{
  "intermediate_size": 1344,
  "rope_fraction": 1.0,
  "init": "uniform",
  "learning_rate": 0.00167,
  "lr_mult_o": 1.05,
  "final_lr_fraction": 0.05
}
MLP neurons of a small language model. Each row is named by its layer, matrix (gate and up: input weights) and neuron, and shows model dimensions 304-495. Each number is 128 + 24 x the weight over its row's rms, rounded and kept within 0 to 255. Numbers have three digits each. A neuron's up and down rows have the sign that makes its largest values positive.
After each neuron's rows, "fires after" lists the tokens most often just before its 100 highest values on Wikipedia text that the model never trained on. A number after a token or word is its count.

L5.gate816:121138102072159157129145136154122089135086130122115114109079109092149151118117134112117154132155155139114129153160166135149116106122156136152146142126114147150101093144112125153154118123149130164159141112118163111079139129122122079071124145165139129125129148155119116108146126103135142151144121119080122117106088105137154147132123122157172058118125111137097139138091105096126124136128106068116104134141123138140076088166095145130142110124123096095146169133147121101143165103164115095100166180125167117115123152152156099121117108166136175126164125140139136120123117119127133140
L5.up816:108093121131129109107169135132167161130147135101140089117087096148116116143178176135127133116171159147121142085110145109136140132136109140094130150136081060087149103162126093119108146090146121164145119140129152164120111119155133153140134114139074113134101123125141141101158126140133133119139138195125083131098138126094132133142126078163101143139111135112160120165115134125142112128132154084149093153086101090160136134159151086148148140145174093098144142119125129172117140169155133140128123158111124092123132116137114152121133139138159123137167113130080097123133129102117141149
fires after: " " 62

L5.gate1010:121103122146159160111106167159077178116092115128141155133100127114153119115140105149102136142143118078109087123092144129159157117112138079084102071142118100111092118157166142130134131105131124159135116140124114102131098124167151131172111095129133112116158138088144161131111122085152081150118149099151080139141133136163125135138156115151103129204139137147152107134113109124114159151100130060124134161154133115102151115141100159109104118095107156113106140109102113106161129139178138117130124168123160121099155192095117122129078101147137115130089130143097116132144123114114172143
L5.up1010:132130133136164095138119159099130149103108111111112128142123088149145136092173156166123108145075125100071111094131130183133125149115116153135106088124107095118144150154109119170143141165100104164113160144172075103125150107114123137115098168116109086125118119165128129080152195113142087130160133110089107131152122160134083157129136130099128139119101126129082152141104144122139124122101144146099132099143119171120123115123130120105116170112153104157117126103119112087156133135138155139158123108150114100094151121111121161089127154116141142117122153111136133110150131182136115109
fires after: " " 56, " of" 6, " World" 4, "-" 4

L5.gate1019:132123137100158150120139145117118166099098135122119139103097139095133117134103114120138120116140107123147121132127135096150102162167073107135079199173133087188128093141135129130166126147137121107149152147127126144117147133127102111163164124110060119110138155071117146138080104152079115135126100142095119140137132109107106158157098148060144157165132133127127107100135124165089150148169080094138110117130110135125114091087165147117145126142161097134114117151144143114138137121108093088114150116147153135097126132152134134105129087147124098157172119149131110174129149113124134142
L5.up1019:166104132099104165127136079224117148121165127130127128134154118141112139112146187140149130102137115151110162128107147133151142119123187153152135177149128096111148141156135082120124121155122162164106190130114110159143153099178123115136157166129102152111149123136091102137170139111125116127128151109154089124086082144149113149146122095176139116167114082170101102092109134168147133096121149109133117105107133131161103108119125170120079152158093111107149104142155143122125119097170110080097124151114122118131083139166112071154168096142116144103138114152115182159111149093095154119
fires after: "0" 31, "3" 11, " " 11, "9" 10, "8" 7, "-" 6

L5.gate1336:109154140138120153093149174114133147116159117121093118112162115096191159098137103129170134131191129157122168148137145110115110136125113159120115138135122131116159121107127126145180127164122105110134123144115112127135174159148094109082095113122093150096083141186106099127077140135137133125133073151137044157118103146132093116122110110066158101152182152157143149156116121116111134136125129134131155118164116151121116148116133130139119163113157116096086127137180138141113096126120085110132140164135148091123116136102143161120174105096149129138095131191126159131105114146129153150
L5.up1336:106156163132135129101107135134169160108168105111139141151136140134146122094133144134151106143205084147110138125124135132141101172125079154093127106168145108121143131101134114074136112192123119092131164121095111143099138144131104124108108110109114122092113130134096127181097129149119155123131122153136116179089123132112138134120135128126157132155106104112168117152136172114134108135146104150157154117148168127118103131154167140144148137164148128160135134147131095148129128114090130134088137105143149067123112107133105165132109095098172097149121111150105138170113085103110135166
fires after: "," 20, "4" 12, " " 11, "2" 10, ":" 9, "3" 9

L5.gate472:173122155174100135109126114099122109095149115105137147137157139092155132126115102110121154168140158153140092121118133114161101085122121131121100151153125176190157146109151147129121118124083097103137125143143144142125108172112125137132101150136102132084088106172132111118136091136130124156167089079133070158126095122177112112119118060084112110145120116158121120139139146093125185107158075157118147105152105118125125124126133132137109150116143162141094130136097092085098102090187106151110171144112126097087148137116121095169100096092077110123102168087129152160155112118139116099
L5.up472:154146108140123203119106139090149126117129161122130105139129135157127150139116162125124098101123125106144120197130085114166112101138122095144123110102126128124151127131097164128166134111120098150108139127121091135101123173112112132146134150081102201129105127149129156111132044087186135093151104140131108157150121112142111172133137127118145134110123093090115113131122116145105136089091118130120137094099167186123172121142142158158124105143121128130103136104100097173119084116182106108142131165104090106103151135113148163148167093123115109128128161141128144133084118123169159135
fires after: "3" 11, "0" 11, "7" 10, "8" 9, "4" 9, "9" 9

L5.gate1142:136123114116099135109117206118192113110127149162121127137105148095151137132119169132156152168146110123123110128158135143151125124122113121146125125112117114165151133100120146089137079149113154117096100133095091152139175164123173117110129112140102170160156086128152139110068127085149107162132150168143145126130150103117168130140169129153069131143088162116132125120141114156110123149129137094161103119148091152104160141155138171086118138125123092107107148061113148128141136063097112162110116129109114124093169184141129149140135144156102121136117114125153125092152160103125127120
L5.up1142:156167142115055116144143125153151152151161113140131129127138138127072119117087137096151124106110135118121091156102170093159147107133099097148126127139130131127146146125126124086164148148103195154106152122170122177065177121087132116160115143112090118148105116146151073141088124138089131099098106114126152150133112154098149154139134107133142123121122186150099154113105128138117147156097172145105109099135132064104151117130084113093131121160138140145110131115125155146135180071104136081145126104110124143133179104134139116147172121126175118146131155141160137124157098169142119125
fires after: " at" 37, " At" 14, " the" 5, " " 4, " E" 4

L5.gate538:107126150134160125154146121130118103154137075170083132171168145136150142122130138110123139131090138136122162091170149130169138114126182108153141162101103174117153108147120147101166091171118104164156121110148147138105143082187148125140083159194100118104149144135157155155081091119138116129167141118121133156153158143153144141107177093142139121140122137169109110102099151141125096109140149131114146165135093097135116167121131141109139154142144142118103129111140106106130147136130125101127121133090121178126106133107122142113130146150158152142118161144137137151136134153116138120
L5.up538:115146143146123175129118125159130155131171128095114176140158179085146163126133136112160140088116162149138090137115110126092091174151162133153123121159103078155197143109148175132156124096129124131126134152145114125124106098122115137152075126137086089173103071186136137099116096129107140044112086129174168147127139109101137074115104154100127132107124133104110110154073144166119142132102117112126085126126175113172157132105147111092124076148150097149133137149138091121140155153162128137116130126136135086166147086118129145162121095123106124170066105142167114134113145113145135096
fires after: " |" 41, ";" 8, "5" 6, "0" 6, " " 6, "8" 5

L5.gate514:109109164071114127182138121139133116124137140124115122117121135105182178158131103134149107151122135126177152152119175101154135134156116142143145136127134126160087094123154122158102148154096132181124096137150133132095145127107150153134085115100154110128097123130109129136138124099156103156172090151142122135131147125132092119136118161109098118120124089099128157164118128139127134122120111094147113140120106133088083085136148146126140090112132117129146134123159085108123111108118152111143133158132113086124116148135136096133101075184116115134120155156120093126131167120113141131
L5.up514:149141168146143114114122157152088153201122097119136106117098104121113131111143133129127086096121086131096155082133095160118113178142142117156136126136112119110099137178116115107132112112086155125138169158101176126100137083128168139145123110101149168116147111139125161128134115112103110121119167118143137120144143181093127111120116067165155118120105148091118106112093131121128114119129136126096107087071124127119143157140104122133130127114106133087137118112145151095093167159136125119122119124105076161140088128161102162119158158144166123117122153079118135117151166122174148144
fires after: " " 46, "-" 10, " (" 6, " car" 6, " /" 4

L5.gate317:171130127134144138131109128137159112156130115126144131087079120098109141152126098135127149153119090102125117112129130145144174129148144128128133126137131123134104104155148133100139077122097126116121104128128093122135208135120104126152127089145138138092092120143178084091139138123114125144152072135129076200172099100146126107099158156146102136127097129165141142121145142116129086118110107148150142153126131105108075104119131113134131129113136114126145108097120111119111124128161155122086140134122185117110178139094152148111134154117098121145125168109102157144122177145156098171
L5.up317:135122148135125112073098142105111143122134114145110153089134142132164123125115159113128099170140144150167090133085140121112090129143120114145147097144191115138169106139100151128132126077161127141151127138153089140115136128167133102133156133135116129110131104142192104130119092160148124141113117098167109115171107106102137085119106110049137124147137143138147095121112137120117134122108148092132103120150129142115139094134126138107170115162109161153108137166181079119118137100117117133120098101121133126121148142148109105094141110125084116122124120127137110098090142103136175139
fires after: " " 43, " (" 19

L5.gate455:130123133152121124149126103120152145114140093118099129131115099122146134141123114130115107135131109146085123148104091138112153156150128139145091133156135105157156102107137109119123082131078082130126173074164071126116107145162150112192143153122122151114112110168135112102139137153137145135143109120093115143139089097141087125101123142143107100127147130121186126127100145131110147127092157106100108106156095118102121115144203152139129115131115103147113151110130112138100135108137115120133110162135089123124168139156181158130118114148119082099162127099096080120082133107144117150
L5.up455:139154132094119131164143124124148096130114115154105148130155151221123141146142152136122129132147152149118124101151152130133127181157152130105129165097098097123139139137097106135148174153114145136114150107155132074139154110129127108142158139148177168125163146175112102150160099100152099148155133114135144117091124096124155087111085107107114121077113143105114140092134132110118113135149167113110094094096118133135104162156103159141145158115102112096121124127176118117169087111143106124111108132131167151086168120158129139127074138140131116112139154168151158104135144118129148140
fires after: " " 48, " (" 7, "Population" 6, " on" 5

L5.gate715:204103109087120110066154129140113144143149122178077160098151103105166125111116137173113116124139146136145130119116132130119112095134168099149132167132137117128134108120127164170127104148160100122134149103086128160167095108107156112131147160112102167141109119102133077074151080150179132128111133122115118120150127149092149151156116138130106145166144134108118125147126164141139146144167171085138123141133089124098115091178145120086118171104109126121115098137145082130113128121151106094128129147112158101122137083072140122160164138156111139090109101135073139119078156095105129105
L5.up715:118123090150115134130113105095133116137104130191166163069116148077154105151109149144112133085098121128140161173100125139140127086161159111182086137131102133146213160077155092096107094119113114136157109158131101125114103112133150162150130115113145136120161157130127131108168120133120091103145118122101147129119076174172143101148131110141122123114119099102068114136134145161148121128103121121104122111163143143146107155132131130133110090157144122133143112128120155139166120145144141092134105134143140169152124114139168116134125112078128129123127151136102089126106183114162132092
fires after: "2" 100

L5.gate705:104107134114166167181149127160151113137115114146133111139132109110104086116127114133082156101143088120107119111081140143154112076121128106127157146194101105130162084133132122129117132137106119176148163105133150130145132113117113138158103176089132174096137120119109163158118121136113122113131086129122107112114122084128145107156149133148158129113104099163150090118111133130123122124152124138109140118136111114169089164155170142157156139143141133137116119133099136142117131111120055162102161122090157115153145122124125104157147098152117109121134114138067118134118181122128126100
L5.up705:136115153143140140152109133156119117105111161150138094126145157146140150121130125158134152142116125140131147118141148104123110068134080141129124144186097137146161153139130098130098121168100129121112128140126117134159135089073140135142128127126114124141112164135090137138146191145134089107108089114122121075124125139150114109119123174104145114146112098108152141120122169145136095110125155115123104137181141114097132155104140140138165114156142125166158133144124122087147148102096118130112130118135135108103102146129090131130114122087155146145118152147109143161150174136131150068
fires after: "2" 17, "0" 14, "1" 13, "4" 7, "3" 6, "8" 6

L5.gate1011:141089167129140097141134109130137145118108134136110162110160147130143109086155150089071144104105106084136105113134166128182109085127122148141132158150090116183116124139139122137147118166140152135163124130118084150124112110109151153119109109125149132123111214135103133121107125126161169133127109131129082137140120143131139117141126166118082107129160149142138119113115138134108127139122159135126135131119079130107101112133127125119110163131076112163175125122132159120121140093153129070106137163117099107122147135116103133128123088159155126095127136168153148128116156113124097115
L5.up1011:131134181108149133151119106135156123112102145144075150126101140136095137111153096131188144152135091133157073122119129125109158134119114122149106132143114154120098135156106077121115139128119092066128142142137115105174108154138133101129119090154086084102174139122149135131150130095139071134151109066109113128086114137134124130100108121161126171140154124137115145168165120160102123155120155166130094149136092139097155193130121118101090113127099163166101151140125101100117154115125100126144147116113148133138142110109147111060091072135118079135136148113130154110105137140158140120
fires after: " " 47, "9" 7, " |" 5, " No" 5, "\n" 4

L5.gate984:125101118146179149131113148128131145109109108125133100144134090123128177141121145123131132141100122158103124131116171118109135096117103126137137106164102129135150086085106133153121137156120101159159130112107124134133147127133168137094088205149124158115112139138122121132111086131146127148109103105122070127149086109072132092143123149109092128141128123116048136151135126154150147171128138138115110094117116110130119141139099114136154157132118122080135141101166087097143095106133146099125119123101151148065128142137129145173149123126117108101125109162132153101101175096103119124
L5.up984:153150136124110130120155138091144103108150162186136088137127128162125128118129162123136119109176099119146102129124096112111158145082118075170097097092120135118115169191136109123113148128124165126132136117148120164124140145100123136131138106120092101065119135111111121138105146147145117134132149131147102120108099133116175096130110128107152116129094083118138118158128149132180142171137158147112110108120128101117161120169116140129123133137181108176121095140113120142143154123137112156121089164123126141082181103152117161110143112114127138131109147110117114106109137135131121142
fires after: " " 50, " W" 10

L5.gate561:108132085141132107127139118133157120121136143145111166122097146113080147113146135131138171092111138142134143149116105093186145101107150115129130123140131176150124127109165134150094132139114095123154142113117128149105096125141132137155117139077119161133175140186112170126093074146128130133137097170083127120110095095187132143136106098101100122122161139199132130144125128090111145144109089095130105131154103117142116100154137161147152159108094128161141102123125129108136100095121095125102154118155136118106079126108171145150123118119130097123129148101144113132127134071101110119
L5.up561:104109121141103124118136135145113131165163133110153118114096119151096143106171098130124126150083125171140076159143081134131101176135125128126099121135109151174119098126137157153102110165110112127152175157146117136138124124171085133120133138129104110161141112165094153132110137149159106151107143135103131082066105092156128170119104110117165154091092134101139166103151145129084146143134094140101153123133143090152136118156134125119138133109140097119119097120155153137161163088100118131146128110201151118120072115153102085111154124154148113142125093122121146145119105136130098129
fires after: "4" 25, "3" 23, "\n" 12, "2" 10, "0" 7, "8" 6